Part of a small language model's weights.
Training: a variant of Muon for these matrices, 142M tokens, 8744 steps.
MLP neurons of a small language model. Each row is named by its layer, matrix (up: input weights; down: output weights) and neuron, and shows model dimensions 0-191. Each number is 500 + 40 x the weight over its row's rms, rounded and kept within 0 to 999. Numbers have three digits each.
Before each neuron's rows is what it responds to, as a language model described it from the Wikipedia text at the highest values.

Responds to: Acronym final letters. Final capital letter of an all-caps acronym or abbreviation, in prose, tables and parentheses, such as ERA, ISBN, NHL, PhD.
L4.up678:524538551473491529466403463578480499498475444592500466422551536534542457507524490354547548477491482445493517460487519435450583575515516548466559487516519505503524549573522522536513519414490515495504486487554499507493485553476548556508532514551544568513568457552519488511448521517464532532433457494458533532489506450469510478504521432443446488478504498523513457495517504455519422546517499474488444578454543474426510406450548530463442556514483460487478510444457473489510510507562462490524511450538545486515526522472482513516492506553451512476508550545445521556488508403509458473
L4.down678:525525541518451509509501497517480477430518485430422510533555541522496464488507477480477483438484501547582499538528479510549521456489557434492577411532538411523567506522511606482542555439515420498538423535552468528530553496473534518466482566545499489499524542524518508474482552467502499527424517508538488525545485493449460534539592502495542510508536505396525449509460527489413535539455497447494463424513475472439516494547548497479513507444573484502513397510469505510570468518455533446539498485497447416468492441460521557533445490529501528534497548520494504480500545479486474418

Responds to: Acronym second letters. Second character of uppercase abbreviations and codes after a capital first letter, e.g. the D in ID, P in MPS, S in ISBN, R in HR.
L8.up448:487572495488548548433456514471512532528498463540534492431504529561480470486533452439507484495464551422435565484575505490516514572538487484403452488470495545447546481535514486512475500550493516422504497468528499525489483524466505490496508484483522543478523479507459495511442540538532516460465541476458475544425516490457517495482429473487449517461503455486483538501590530495544483508525520477553483535510572447433555508449491560486445445472511565474604480462509522428454563487467494560473481442449583591513555516541548469515539500537498485524550545524389500574559457440552521538
L8.down448:513521470576519510546386473521471488516446502525437448503493534576481491514520497521496610485528473469492512472489517487589520514521534511499493500451541485476540487561482584524485542484519565501517496455477453442479595543511556456535592505486527473542512499489520399517471531534529528484442525469540505547471433538480528596557489453495465455528524491506496464478489514499501492550465519456459462468490546418455476446478474490485492528470555562472469416472466445434496519447566480449554457462427458456538476477420589505508460527539449502502559542505455537559558513515489489530

Responds to: Word-start fragment pieces. Short fragments opening a split-up word, mostly " re" after several, a, some (re-ports, re-tail, re-cord), also mid-word letters like n in Gover-n-or, run-n-er.
L8.up442:611502518484560450447554506439540467523538514533486519420516516433512580558437536554532508536377487523479470470476464489509568427565492504482522492475520562541548512536531466475470477550566477533503476500490480465559458520578508598506457467555519478498456497461467496438554501480519531523507513478467454536485399557495438521506538526475516490517461479565484529483571539538523535472471551477523511467532484546491429479518503445453470467565504467450501548554515437475546476441539497488446463521485458579517521449469423483465521460439475529571496497507472545506459534528474491471
L8.down442:507520433510423521481497546467430569538479438471550408570494522538544432497472469463454510489577499472519487472506561448519492541523460457536453512473560539499443515568494518521475531484527514491454530473521537499565573571516596499494462470496528481510489511534506452532488457532495527465578496517547550483551512412488425468468515403495506550450532458486510496542496511474556461442477470548435498556393505475491467515519555528537505403502569518527500588517474570539505437452537498532554461537424490484458490555496497476456498445574492497501503513486469532485467502536481514476

Responds to: Word-completing suffix pieces. Fires on the second piece of a split word that completes it, like -ed, -ly, -en, -ing, -er, -ation (released, reportedly, been), and on the prefix re- (reached, relieved).
L4.up731:606491494556508449490489543523518506576498500503523510562469501467514567537479518457589530509579410428474537488488479546432500482556535543510593479502471528495489535535477495568530502491472512542486558500511546497499488464515514548475463460454462482464448513520438499489491401556530500520481517559470458466428428566411407517442496490563508522498471452456536459469514510476521530531425511495487516436468454520564447434579479479485544488438540483515533453472504473505548496485507543420460505535484541518488554463504515493451448565507498581471462487441555490529554523548499491463
L4.down731:440510514457507513476392475449475526473537464453448596499548570485514554562549494541501545476478553497458580551504526531577501549462475453417529534425494444466452507519520455530529474470519545463509445521448517501526529457524480495509589526510472530525507480480498443486498520512505452452450513500582524452499489440484521529560437549514478538528471496476512536480517503458523509442568488572473430567546493535472473555460524554511440450485495546482492542510464513540503590511431521553507535522464504529523522477495452482437529454537495409490459586430481451473425541474501516533

Responds to: Acronym inner capitals. Non-initial capital letters inside all-caps acronyms and codes, such as country codes and organization abbreviations: USA, SUI, FIFA, ESA, UK.
L5.up20:465516517453457568454471489527481537450451519610505498443473563495491507508487502449497547483507522502480519486572593495498503563513524523449517507422502518480517471511498538515491463519499488476561425509563498500538514547517574473583514483554537535492526481533469446468549522521503497560447504481439520469420563473434528454502427491427448513472433515513461491525546469455531434520505504487546502590503549514402559522497579492556471449487412546501525516422498440405480518494486478578485463475498539476508551520487521478472509572515501482518513574491413491571503482450518478518
L5.down20:549530489543487460550447457538414504528430511531436393509472478601518449512503476492542559490473505544530468535475460512578505484497557443499551394500495397455556529539480565469498503482500454510490482471526474503514583517530555436469466518484489456503506528503527508505510556523530502516428555516548517566513433510512472524558641490491481474487467525442489528484522507489507533572489477426463479466514545416431524464510554473505508528463542512476431448516451532419559504470504502474539463443456500444521543485471567525524465516541551520505528492501490477557528514510475481465